config.yaml
n_kv_head: 5
head_dim: 64
norm_eps: 1e-05
parallel_block: false
init: "uniform"
lr_mult_up: 0.722
lr_head: 0.00384
schedule: "wsd"
decay_fraction: 0.856
MLP neurons of a small language model. Each row is named by its layer, matrix (down: output weights) and neuron, and shows model dimensions 80-271. Each number is 128 + 24 x the weight over its row's rms, rounded and kept within 0 to 255. Numbers have three digits each.
After each neuron's rows, "raises" lists the tokens whose logits its output raises most directly, leaving later layers aside.

L8.down2385:156118091133110096119151116130102118095107115110158160120113122109083162120124124156130103137163107145150136158079088160162078134170133099099162131132124137114135094148094107125115131102127117138138085123165128091156120095136154122084165183152139138070127138117121145122131118123135106101128128111087124111139104158148131120086074131099117131118155102131097129151108144139128140113160090146115132152119109152113167122130114106164122099098105127141137109127166142166110139137126127122129128114095124090096082140123154160145112140123116147156131143102113154119121134118177120136
raises: "n", " always", " think", " ...", " just"

L8.down243:146109131120110155162115130156057123179154119141054092164096129168114145134108120120159094089127114126167128130108112105127105119159083101128137128144168173128165132077116127143105100142134132119130091119103102119171106127108111169110122089103109129137118118076108088096117106116117107133108120064116127139155149127119142083181177121143134182127153127147138112143152114104160145102121113110145080089153112119126141129130153148131138142098084109099121079129167127126154141122183137166134071101098108101127199156112099122145133129103169150156090129088119146187138157156113115134
raises: " he", " they", " she", " it", " each"

L8.down2319:121146103141125135150109142100140151157156126102180088117112168131159116087121150119132117142114139118141166106090120159093146164148169134096142162136130141145131124145091175078140153113153111105164096122153198120118130162066113140117150117152127151158109097137097110129144181128136108121104118077133140152114135157124133109143156103139105161146116140129126165092123155108167142149158095149126154149173132162128129102114146138136130103138149146103152127130139154146092161165165135128120136142147114119121130177146124133176149084114122045115091123155121093147128156096133106109
raises: " its", " it", " to", " this", " their"

L8.down587:126129157094085126116138138164089144138165123125163079136137137147138099103130146134117117124140122168118126130123168120131111148157107135108135120144171147135163110108156124154140126120136106086145121129176119131167123107121125137103092107129163174122160087137108144132142149139099085133117098123098155144111121162167125128151150146125127115095110139159128067115147118101163146099153115117127115107162140096111125154174132146123159131161115121115136129175158075139140155113094122114145113104122139137130152142116125126117158093141161130119131174112147152165134116149147125141
raises: " they", " however", " it", " therefore", " there"

L8.down1341:125159115099117129093127171104110145129130107123130100142139126078125123100143137154125146169148110117113152077134124101097113135092098102080106108129139158132126088158119139120160125104107148121119160124113109187102164159133142145162105121148110120135140108108138115101145143099112167106184130146175076158127169104101162147105124124159131097152150155118128178140090127164151130106130148169099090086161137124145128045155130145156176140144143139119139123155126116109135105158146107123131105141132165134113132126119123110084127151161136148135106124136177114129132097103125136116
raises: "age", "ating", "ated", "ation", "ations"

L8.down1277:125124141083156135131125129110133132134107159126128086135143143125134131119137126130145095123118103136156125119121132108121124147142128124147124134148160079127180121140077124155133140134120139143144149112132170137113131131072132121120131124121130149129149104144119138142141153182138096095143120116089094105098160160160118104140149120149098122145118156106129130098126112095081146135147125126090132107122125133113115145137140128133133147134087124118141100137130166197106155128134144144114112124137111120155117167183133102156114087167164117174139112097124118131131109118160152112
raises: " its", " their", " some", " any", " your"

L8.down1342:146088139100136157105121114128101094115125103115139095134118094118098168097166104123123116149133101140136103108108118116101133130126118132115177100161133091144113095144120115167121109158173124125111080120094180132116129107111120123140133113108157133130110146091140078160130132110123112094070113154120148133140144104085144081138180105136157146117143183096125132070160078132161143136174154133105136144142161132177137121129145119140101129111128115142103134135111135118183106107092106139126117107094095088165134100137163170147062124150179121183137122087126131129144149109140128135
raises: " these", " the", " him", " any", " those"

L8.down2065:179112087112140155130159098123105106135132136091095143107131108130133094144135145113133088073150154119159125118110130143147121114140123160163134141126155130117105114187145163171132117142154134093075176150147163122125132090105139141168123134202148083108120100089104128114134107128107109133089130133123115126124107130127126119119164161125153095114181163163146106133166125102114165133148123131143165124116129106122120202193096124124079146108131114102138139111111134105079133112102148128108125126144157119122076147110134116162146125160169143170143137135201177130114141128064191156
raises: "al", "el", "ene", "es", "ell"

L8.down474:118140136096155091116084089148091157139132162149135095096100143132167116130105121162164138148157116171145110133135131083098120069099139127161157115097151166163149135143153143130080100142125134148108108118110148115082156176150123129126150161137094117111114115142079129101128106136133190122140104135128127132139142076096135143171117159136147117131148157112160126117174144105107111154129129122097128145161153099144124129099140148137136158145100154174113116121136121088130129151144141140093121090157132131086099109111133098128094074094138115157121129150113143147106118090149162132
raises: "ols", "s", "ils", "odyn", "ola"

L8.down845:131164140123150116109144124112133083122101110131133087135113121140119080113133137158146092114140162144077062149138126145150118165124118198123100113152133149097123147138148133099130152153105082096169172106156105113139155124163161145172152113146143156156123153146152111117163134156079125126118149142132125104121117103136139124064143129119102156118140132127115150154107131131148120090151136122165102146125143133140101116148175187098097125128082142137131118095116155148151123109102168122114144154172103104091120117143123186149188107137108155117108100103092158133146126144128153158
raises: "iga", "ined", "ining", "e", "aug"

L8.down1537:103105136130132116133176148190086122134122131115134123126158141109118104164146144134117137138105163109137132112085142098115107128144121121107141075152153174109171132127109152115129157101107149112144148114116172120126116110158106114140110078161117130117116112119079114137114104110102098164125118129136157113140119137158137091136094140107163163128094126134116121107115129105136130144138166160120110094170143170111112147110132122155149117189110139155123101182084112117135104151158100103126082146140143122121158113129101123101129121104157115138156112176109120109138121076103120131
raises: " they", " he", " she", " it", "abi"

L8.down595:101124118092129155167166200125138118154116142096123142092117086106126127132134158160149158143087131103173184147153145176133120090111136123153141122164129110117112091099130117181155166141122122147111118175137118060115109104091157139101114155136139078137112171118130105078177157171131146124133135101152130111126129120194153128112141110086096116143197097123156119115099122122151147118154132090113119127106120135111134107117111145113099144107165100115129104121138146173126158109117159126145146078112164117087154107165153111152207140127133104132101123088137150147078183153116079122
raises: "ion", "ity", "ions", "ities", "ly"

L8.down120:118136125187174128118142099154132092130103136066164114072111137147097179133185127146099138154161131122129173121121134126131149117134138143142130144097147157106129121084108106081144146135146115102108123139138164158110127108119122156170082113119159118125151121112136119110109134123119132111128128177104125112124132107126138121160103143136125120137086128109108153117120140085135107166176149169102134144112141114080103103074104130085116101065129138089135112145073120130105121122091175129130129129157112124166150099127171144127109124113160104135122115115142149120138130091149099127
raises: " his", " him", " its", " the", "oy"

L8.down1689:158110144138145119160170118157113128120136135143140104140113112180136118144128129110127112112108103131088151120113107127119121137144125137107110118169136130164190124095110108160093128096147129137118107141126113106143126102135140135137112115131151143126136122119102119092147136068128129152135099128105135116151166147121144124126157140172078150131148140139150098103126117112132132100109144083122150103147161116092159124107150170138141134125101098092119083149095126115149140124112111152135101102130139128129103153110135130145145119119114116127090128122136142127129146110107118145
raises: " it", " after", " during", " they", " despite"

L8.down957:142081156143139115127120159123143116109122116118124100099106130122130140137121105177085131109111141142080138114149135125146164112124145122089133141120101102129095153113147126131126105135121113155096143106133125119136104141088119139115161130122141125096124156123128098138148148091142096107116101121139111104119131125136088045117131110106161115140100128178149074094097115135139088092105131105120115110130146161155107125126052133167116090151132174155186117145129150093139145135123157136114134099151127129116113124141069132128142133136143143123125080121126079151103157107142144142
raises: " politician", " actor", " teacher", " editor", " actress"

L8.down698:100141136164133129150138090080095145124124151155150109113118112087136088106107051143124160141123142169120116097105121152115156141146140104124140176177139162121150145157164113075115088102127092107151135086139114143142116110139155135147097124149156125145142121138132099120151108174127135123099142155156146113146145150164147160094141106178098107163121182100159155076134133126093138119100105143112176144115129127143191124098107150142138132130116115140112158105131153161125119117114097110160095152110124128091112150178109121155154112117122151132078134115170072116170106071131099143
raises: "ce", "ct", "th", "ore", "ge"

L8.down1003:118128153130173109153092166119125138141152109130136113162137113101123120147116172122119144137091121127147108130149128191138138140147122133127145165107115092143127118114118094145078123141091145138088112160138120143103163134169132086156092129112101119150134115127118153167134036169095083085138153137132135098164149101147086168115187130128146088098111086129121121110160113105132118138135165124076138189169172108142133149111136132103122117154107134134101134120104166113134116058138131079154149137138163143143114125071156096098125159126128123138105180129092145144145142093133141113
raises: " September", " August", " June", " October", " December"

L8.down1750:129087151122146131152128091155113168151107118109135099156143119121165119137121144159146086120136114156129116118109126152153107166111162181159144127117147090092207098121096136149103160121170087128163137141122161103093104144101144103111123103109106106101142141128158162155107161102136104113114098101080166119143087163147108080095134114150093142185106121138109119129152113114081111170133118132125111103149132112138122130114138145083143162144112115115162131110124181182129158125109117153161138160116136097108106192116125130128097128136117140170109104130126106089088110150132133124
raises: " their", " these", " his", " its", " those"

L8.down1728:107100111138129139153131151118119118099136071130139153160117122135098148202142093104122099092123128122114125094129166130121156090123124112106104099127120109132131150155133099144156150157122127134137107167109159139118101121130150162150115133094136130127127153143104117185128123100138155116096105137150182106109181115161141122142144117118110109136131145115138139154170114122162177104103125096108149110137164091117144135120121104144119120145110096131131119129102112127138192088126131148138100118111154116138059130123136091141120140138098144106120130147128145153087125098140121146
raises: " ", " January", " a", " February", " March"

L8.down2446:126121081115147109118150120144121128100163089083117131143126097132151131142151125134141124147161136112105172126128152110109122127186133139127134103156146074124148153122141121104125146122133136115178094140145148161161140124133109139130101118178150156115163129157136142160107145109123111117115110114086119152115160074153117082127147109167149146133175134115142121123140134121123143142161153107076092115155117111148146139110122120119119128133104129090128123155100114168130153116094153110112130134113112124135133134143110140137108111144120115167146134118139126119152104161124120139
raises: " it", " each", " him", " you", " its"

L8.down2343:091155138100152129142150127080141133131119136145077117092126165104143139130142157143122132124126125142155123157123091103158127142160106101094092166134126150111159147119155144152133139142129105152138103163118058139109119093131088132149134140099151131129139103144136116096100100130146131101143143133120087140122109120138144168095143162128104089112120137117122127098126118131111140110148080139153142138114110159140160103172116129146140118128149109117130146124122114141106082150130111111084110113155186125114142140099151157139131133150129180154157151136143171122141139107136153108
raises: "ary", "une", "ational", "ely", "n"

L8.down32:141134113146119136114173083147170163124189119165095122105108163121119118148121120147097093095129147147125138147170125213145181088138125154137122169091115129121139136096123125131084153139161145137160121149141146104140113137159179125104118114124095162083112174163141132104126114140143106133123121165143094114122134130146099101126165146133156106146141098103147137112131193104133143192163118103124161143160167155125143147119159118145110085133176128117133119143106120100113105137144152107156138116112163107130111089101134144117140159087128149155110115118115145165133126141171140086
raises: ",", "'s", "’s", " and", " ("

L8.down2115:121109128130140065120185133103134120125116133128106072106130119173133122159117125164152102113116103158180124124122086116083127124176106136104073106125189126089130128125126070119149075094126136119122116175105095130116134129149153111172115151130159149120106112144068138135194091100117103146083103113118125120119105148140090132151120171155150116133123126157120121118125107136123152132131084126118120140160144119134127106078111116112116063165104149139156142134144123079133085129147125161139147160119181137114130131089133194110130149135153143125136188147157147111144154122140143044
raises: ").\n", ".\n", ".)", " |\n", "'."

L8.down255:096135100134132126124109143136114151120163131124132157170135130128100129093127121093120125095120114146141130131167145125164158104143126115125144149104110129121146146152109132114157148133116119103169107083102157127106135186139184150098090123133124084136109157136099144126126086157130147116104165140127145108118160166159158123146159143147164121133151161163173070142166172149115111129133153122161140085105091104127160096127087127101075132144136167160056112097121101144129127108112120140137138148115163120090169135123138131154132118134114119089132152143152126117180149168128192144
raises: "il", "ern", "ise", "ili", "ils"

L8.down2282:128116135119140127155107059074135110151138130141100144112162134158122135127128112156157140155123180130148126107137134139128120134097148139143153096116142142115175112150116123152117125144150117127115137150113157122094162125115124134163183107139130140154148131110156151081123135081130109131078146123107088124120132132146133153072143096125133133118108125112160134099089079106132133105120084128087171162087151115196167135174100080153085126130156135128122171125134118125110111135100076103122147101164157118128122105141138117161176140102096133108127112116166118127162132132097102134
raises: "e", "er", "ri", "al", "es"

L8.down1846:127178121133109110106184123109128125150126142126094106138120149130144157082148139161115162125103145116115152130146138158125137157134123157130124085108137148123139107119097165154157126126144112129129154101125100155094135140151113129114157134135142092179168143089144107173114111124115102127142121177092152122161109118098121128104129139173130105140167131120119156141133147139148144118129123124102168076116151118121118109172092115158126139108117160148073135132150103083148131130155122130093121118133148130124137130093133139152156136149076106123129142095128167143138121165088159127
raises: " that", " itself", "wood", " around", " between"

L8.down2163:114139118138179131141117168142136102159103108121106126151144078164153097125126127145141144112108141110154177131142133141105110120145139153124132137132181153084135109148182117129110132141184122131122139105102119118083165109130129132160109129139140129131100119113099157131120088100144107111090150110093106133150142163084143181126068122133120100119154141101135107131116115148177065097118162116122142155158169116068108151107138130111141119109107157122156125116127120119150171121107153146098076083153135141151152143091157094153166146109207144099139136127137119149168108123130162101
raises: "ant", "al", "is", "ated", "an"

L8.down1266:106134161124151154131117157111135164136117136120162150194123136146130115130130106165147093128097110135125136089157115098081115121129117165151131077153162157093135117108112088092106106146145111121132086088152097182130160205079119113197129115162130152130148114118149185133121110095113106121134121121105159139129149097112133128118074132159132111128144122143144161117114116150162165127127128147155137077122128114162063137103143091097081150134114113145100098120114107127088125144133111131153109126094120139086160191163127139142105108139119176115120128122132129103178103146133154109
raises: "ers", "ries", "ered", "ments", "ker"

L8.down1062:100157156108148159132067169115159095153124130151101152115147113111148104123124126119093154135122166118125168121126106151121169154122139121119118069138140125121150114109140087098112090173174110113107163149094061124143174129121147135143122123110081136106116130117088138123125121132125169100142153145154143146164158131099099151088122097143124135135179133117151146183127119119150116100155141079139095147195129136084138131113094076150181128110123118090118148109119092115126133132126123089167148113153177129117098134087147130156150151150170141152119127174099107150115142149142142127
raises: "ating", "ings", "ate", "ates", "ated"

L8.down2286:122109076115187116126147168086144103112117128145109081154152087145107136164151135088134120141128163119141156137108139134083146121191142091102128105141152095061115101106090069159116128112150151092114132138106064161098164158090122115122152158151162128153138128129148125117129136099092148134136144121132113138133154118137150129135141122124093098105108164145142165143092132137110127137131142122119125132146112102100095094147150095085122083116169133106119117132149132106134176124146152118101148108156127147162136067132161150143122114118130091126133138093106153165146162112101131132
raises: "ion", "ive", "ions", "ing", "ed"

L8.down933:142092105113123123142158148131119165107150105090168144136130129120108128159128113153132122150149153102155115059147116146126151102086112107144136081123149124137100176125127125139144131145114127123166120163140137183090106117115141163158109161140132131163139122138123118158101123164099117111133139111135150121158130122133109085149095124164129114132143143135121131124133103105135143148104113119119119144131124123144103098153140128101112133183127111158163127126152105138086156088157135131123128132107125124154146140104089125144109146142140103149143145120136138143108117127141116181
raises: " ", " The", " a", " A", " the"

L8.down1657:146137162115126127124161121113127104114105114152128165126107122105056120133135134098183144111139155138146123122122127182111099125126154086091161126172178136100144149119167129117113177106129112139132133154144082112150105150108121136098102141102101127135154107144130124107132163140152144123096128105123115145156066140123137175104147134150081085129106121106088178084134144128130157084103136107099116113114169139146176109096136135146153102133148133096149177102110147118098141113143112125164109153100151139148085125114162124130153133127122131122101121138158129157137093135121130159
raises: "'", "iz", "ast", "ize", "’"

L8.down881:123117111138153131144163178145114134129110163153153124147152089183132113109087089144078173099136120125151146152161100129113109117107143129146157129133148121122120101142153133074110105045115123123122068112089089135137132102130139110112127108103101127161101098173130115113151151141139147085105156078115090115147080134133126113142131111126136109095153098119114122136114114132117105125123123100094157119093111113078141124133191114173142140115099122090164089118140144137155173145119143133118114112092147127105149150156161111130125139129141168083089132114098135119133125137122132132
raises: "al", "is", "ol", "om", "ent"

L8.down40:187150155125157144107139133145107142152093160118141138126105113147096135136121149132177129089144141127132120127133140117094141132129072099137131148131140128139163139096107154112080107121149107136170172136138118135110128138143176146143160155089126122171184166127133116119095151119140077123110149171089129125134084087124126074149126107095096144139176102124140109134136069071095095117153150140120105119139108156109156161114163125113122154120127104083134166140147149156138140107162122176110121144181152130159095134127106161163125120125141121126107109145107160082163087126133120125
raises: " a", " an", " the", " their", " some"

L8.down2099:133148128127158086120125139139138098115152167116122147097169166114119150141113113149064156123094128119171184093119111129104118126116155142108126113169146157179161101106129140165139156099172138123174092122081087104117127094126130149127131116147114159131147114126125131142135074089090136171106044105146116141132120128106112084139134100144141137130144116118137133093090110097139103132126128136111144141165139133128130140141103180133110068137117143107138132162116145094079136143119150133112089100096107109065157117123161105132096115141136151153148109146130159146101103107127139085
raises: " they", " he", " she", " home", " there"

L8.down1362:100113169146105141120150173142115109093140139137167144104123138110148158125077186145137132173125079147150109079115118127109086101152102152160142144090126131170150154098107134128110163101099133152099151141117109110096137149087109124128107130156135131110145125081166155127122137075104128164127122135113117114179103148095169105111155142136144062147139173071140145140076143141119147130136155155169158143153127112128128113123137132113143142121140126100121178146095113105094132126088123145173142092156129112107133148134154116114082152134164119100151125134107125111118145121126144130
raises: "les", "lo", "e", "ates", "es"

L8.down27:114108101094141100132097127154115135132108114132173114134131129155084137120145146145120128146137139129140078146086153111071121130122096123131127118177119127091132120148115140135143120146140096130123171119121142121144091121123155102153213117084138112133139140117157153164119125118122110090090113130083103120167099117149151108099120093143113156165136127098118130163125103100094086114150155183158125137142136120114141104111135145122129162113144093122159160126134187199153124133114104149110149139109157172132124181138116173156110145142170130164158106127089116150134093148106087121
raises: " these", " this", " numerous", " the", " what"

L8.down1368:161101133126142153129130135048088141086160134134142159105091095144104136106146136133095085074129148156096054101108111150110123138103173090160130141131149122137132112134151106078134131116051128148122119150129137032149125147133123118110107102097119084136117117123146106133059146150118137150157113104108114109102121155125124130139148110131118106156102132128101146141106113142106127113085107095127132070104150113153170151125148136139096140109147115107178101121115144133100095101081125099196155120106101122141130105136119104155077204131126106148152145127119118138184098120121131124
raises: "'", "’", "'A", " Communications", "ia"

L8.down261:186119127154119163125123113160145143178120120120108165129110126131123126148141127105119060105150116123141153127118113124112129141114126136135131144133120127113151155103116105132127150117136135130126077123101114122113091109119157156112098078129133158085117152075114152077133099102150104131121113132158121164145149120159130114118181121140120161128156107143122127106171126135127167130100111136096090124106161123132195164121147100133129118105128131128089083125131134139137139103124133111163098135106086123137126130155096114168115127094120111146097090131106146094119155136144144131
raises: " after", "up", " although", " while", " despite"

L8.down1336:157090101095169143064129165139157103141105151117108111083180132122080140172081129134163172108103164143112104133152094151109103152162141128137110125117126161157123118135136136153100133162130101123087129148141108155097139126175134135131139105123096128093063129102132141115126115137153151116134128155121127105114128162147154159089108148120147100088141115120112122098106149133097137107148112155126125161109144155094176153105122117131188137132096152136120143117093134120129125169134070157121113096101090101104180130136120139106146134152098116093143131144093133147125116147134204125
raises: "ans", "ad", "an", "af", "ant"

L8.down2097:093124163107091135156122090141138124164135096091140120156112114145133139107152089114140131150129157119141153115108130149066094146086125063120112166172104127132157173139106163133135128140125142079117118172150166169070129151084080124174132126149156119101139125112135162101148137080127111142154144092141134159102150177121150130149179134141131130142131110121137182097111105122131110104123135143151097101118102156186153076129132119124118100115111154100122163138121105112120124119154114146149096107128090127109157101085146139124123120162120148168062145122109074165144156108156103101
raises: "y", "y's", " him", "ying", " into"

L8.down891:134121126149148124136099156113107170147134157147115124129181128119111144132155188175086161131162146117120099166138161118110092142137093105049114145092148173136109127167143125120108089088108110155120187131119112132095157136143096100113135134135091101119138095099164116074096130110153124117159174117125106136095137156117131170104116109143132149125122148108126165153069115144093111104133092134155176111112098121091061122129107133171180146145129128144110151154113113132077136113108146121088118169106129151168131103170173120168130099142109148108086116103152128164107140120168106122
raises: "op", "ight", "ero", "ated", "asion"

L8.down2217:122150161141145176110148154171116111129146150139148158131138086150116114156127119151119123091091090078132090090122115114106126123116182128137143108142116116127143105100153140163160089119109143180109123140131215121139087134144106128148177135122126135057111122159131134130131106170173132116156121152136139123146115120107180136144105125112108116137134115156118125139116123164123113125083150111115137165127128127120099119134073112103138145141136148098147122153112126146126148121157140137103068138120134099145124149133112094133088118172141128081161114117142163118157146110121164129
raises: "|---|\n", "|---|---|\n", "le", "eva", " Association"

L8.down1811:146105093116146146128142135133118147158148101124127135132087069109122152141131157125133103125155106157171129102157116129134142126129123141134127135151129081144121119150141133187143165111166133150105157091120129138126116088089102077132092154132134093120096140115129111152121091117118115098089147121151123142140129168145135076125154071162099154111132148172155158122096156152129139105151106152117132131137141124099098157100105154116113136122138124113181133120152150125110162132150139179090143122173136109132134165147138170168170097140101105162130126137114194118128126147154076122
raises: " the", " each", " both", " every", " it"

L8.down64:147136143151135146126121137089100117123119098121149133136100081127143162116109115107128158140132158110098217130142133128110129109120129109142100115138143132100119122127132132143119116096144104152115152137118150147146187136142127144117109111127115085180150135124141103110121164129113143097162120110138145148134132089124135103104098131117098072148176175161107159151157140098125162080084130159117102166158101115113112118110112133138173114118111119108115146185139151179123104124106127167124195095132110111140093134185098110111160118107112121126120104116181162128132156111112141074
raises: "ed", "ered", "ment", "ments", "ability"

L8.down1448:119199107147094117120137131125142130068104110157155155133132109129087109121114160106106146172119056148084220121130123112105117098112138104132118125130171122175126139134134170161132134160102129141125123137178143077139155121099143099095126124071126105095119157129152123171141087153142117109116074139134121139098131132159148143101133090132108106093131114167134127124136137140136143103148093148132111097109138145148113104124098132146122164094125110145113173144110131112080143120161143127125093149168082159143139120126112132156133126132157136122154125143117118152170155160167141145
raises: "ied", "ial", "ies", "ious", "able"

L8.down1865:146078137129139143139105136141098094125178133141090108143121108131115108094165150125146123100146102182117136099123083094101130144152104096146096117188129126159157168108164137148149143121123156168153101131089105136097114134096099119114084146110163108180163113140144110149181112152142159188110145124082110139185087141136150150102143184144176165132109149121169128115150105117103153159114121153125074163151133144149111102129109151128141106117099115126101089127122083109116116100146135127113080158087152101130164106119100120118100137122135089140128135126125128110164123153127083111
raises: " they", " she", " he", " it", "ver"

L8.down2125:130158146141104139141089152094132118121154163127142116132140138172140131133111094131121127135100101121101141148096131086090157139121118104144141112102105121121115108088059124102140056145158080103131103135116127164134118113129089140123134140152142064129123135145159133153129143156143131156137126086152126105120116088130136148142146136139139111111110111129175120119134114130119145153111102136118122150154127094092102116149141130179110113112122170106170082093083110126176126105132090158113160129104159149120172122193098142124151124100098151081120152127143126116126129158075106156
raises: "m", "ms", "my", "mi", "me"

L8.down1503:087144108116109144105144159125122137144140139127134107127112164147124124101130119072073119131110129127113116157107122099111142116097155155119144144147128149136125144106128153147089118135094111122135032136132143155147157138180133171123081137115139168120112133124132055128137108129140115122102119136100150117136113135113130105123082143133113134140119164108143121145151181120135167127110135132075111095086153152171106122154126137123129120107121150124113073094129093081127164119163144139107097155130102085108161137123072091146144136138116120140130098138155112174119137145082156106
raises: "ans", "us", " term", " residents", "ong"

L8.down30:100174131100172133130157122148101114102129111146129131158122132117121203121129134134115113107123128111100161093103088125117135093132130155141109105089130130166116107116126157139149131100117100154166130129142130122115127135161131168105077108108120157132144126124148126160156187126136117132118068139077151119141142095147177147121117153141100135149115150097141149111142128130120101084109190137142115172100129150134117104108118127102159167144137098155103130201158153107136120100153115160109078144146146151124132103104186155153107120111119148112117174108126158106129090140125176092
raises: "ment", "ments", "down", "che", "ethyl"

L8.down2437:132146122163136102150138131129113063154095142096138114135104110166148097139085148107187111150127104164140164141132132125120108145158113127149147108144106120131178088110118155142119139101101172073104107113137150123135118105151111194109121114148136131136161088101143112088117149112096157126124148170152131153105152141139123105095129128176141144136157124152091133127123125128098198140135126144132124059135070121140148115126111113117106134127089121066131117148114153153124110111108159154129130157123117138139129151142125108123107133133134117148127115122138106130149138166145118145
raises: " it", " them", " him", " sight", " its"

L8.down460:163095158130099131127220084153112118142161132144135124153103147128069136162157150107135074153136133146125128106113113132118129125122114102108135082129111133158154157093146084161112152125162092104120127116121115152160143103126118147150089126096118151145148111124097086085132111119070084137153100104100165153126119139129143135135129122130098090145160132138093087104181100125117117129158179139133114105121139123134167104156154159131124131127109089122099133109100130124071164118119127104135148147121143138135156127130130147141146107147152167118115146146115147105157171128159082113
raises: " they", " she", " he", " it", " there"

L8.down986:136170086156147149117106166144127139097157153123143112134112077154158120139133092140132105180114164131146126145153103137120148110110138126111117133132135144104079119102137106154103090142158179155131065115094132086137126110061137136136115111137133124124079119124127148122091195148134128173125124105135165164101096142153140095123113126119123110132117117123114165122165125124107135166129141086138131161149136158136118139125163118094100146152114112128081120106119138122138117146129148074164145113138128122122182117120177093102107194096154117155108116161127106140087100111165118105
raises: " of", "'s", " and", " |", ","

L8.down940:118109159125124135169153097139123161133152094134140135122102075137116146139137100134136100179155124132130117119094101086099087103132090141101107098159123145142105167112147146151154137114132109135187140077120135189107159093125121176154107121111168154133152083115145162172153105130115116135110130122133128109145100134160135123127155074167110142138177143121136152126152124103141134094124100143124085119151144142111115146147099134129161140130106116105081075118136142118087169143147134099097119129089146101118132160096104098158165121130141100156100062126133171174124123161108120137
raises: " the", " its", " it", " his", " he"

L8.down854:173110134131149129155166144123157106100101123137099091144148064096153134130108106139163142134134165113142095158117123097114148137129126125096099105159141120074105133140138118124075102108125152107086118125128138158168148124131142127112112082083104109139107088124119146158166119095107121142135106133127092169140161129103129175124135121167107142164142130122098132131156120078116120130126136148148139088067168089132102140133134107147155119112164156160094132191120103124147091086117110128097131187130066085110139131175133111121149129171150125127121122118148171141163099115121145129
raises: "ue", "ual", "y", "ues", "amin"

L8.down181:160113122114157138122151124123163142126150140155138096181138115172108084133134081120136142176146168143169136117159123164119127108145127137174129157126136124104118140146160139147073118135148072133100123137143146142117114150136151140109114166098089135137129150109157154110119116189154180098105145153136167095126096096141126092161125177133122108111110049127133115191148182112175127142150132130128122102131111151109161113122103136111120124116121123130158140120138148131099143080104139084116125149098120139117132102137118144084181107085068114120068125088073111110163133129178136125
raises: " ", " August", " September", " May", " December"

L8.down2100:138131155135169083205084108158154156134113118140145092127133104176120136128132137123127096094106138109141134113138126099134111116154138126076118126127123088134165140122096157127133122153112127121111094168141125098128146149128122129127117138116142113118127122141141121145140104099122131125132129132110123116138143135101130090154140112139102166157136132139161141083102132099137173171101157118132121159161141183120127182094173134142095090094101116085105086135054133152141159140151141098116104113159138124060147151126126123139163118090098150162083175133120115151105186154127143096
raises: " they", " he", " it", " she", " year"

L8.down1676:138100123143168122163150176187098071171105096129119130139130116151138127180133137106133148127077106125151144102101171104127090101151118116109152059171177123103173110119104149133067112131146148141150124137121124127141140104149136117163102080127164141131131139125107109133147125090152172156107139117102155107135155116127167155125123106112091168157126139131087121115133149121122130111170112141097134131146131152112153147147103160133135150151112127097130082149132150122113133145142130151141077078113141086144148183118120145129112131136175098130121121121116118150134168120120116138
raises: " they", " he", " it", " she", " we"

L8.down1127:162150129122119181123133102138109196140094124161159117154114087112167094094107163121132121169132175152143137115103117122104084090137145127147143132142119130128155120112152154119073144146164104193101126104143118128122126142149099118109122148135100171153185103114164134120138132143101108110167137130112115170109068157123138101127132151110131095141156101111126103142112103126150146099132149128113135161142128092086137133113144143079134151152139080148110123114106109159144117108128123113166140141116181120141136165134127124110155149141124137134107135134130118115126074162150072123
raises: " March", " again", " February", " April", " early"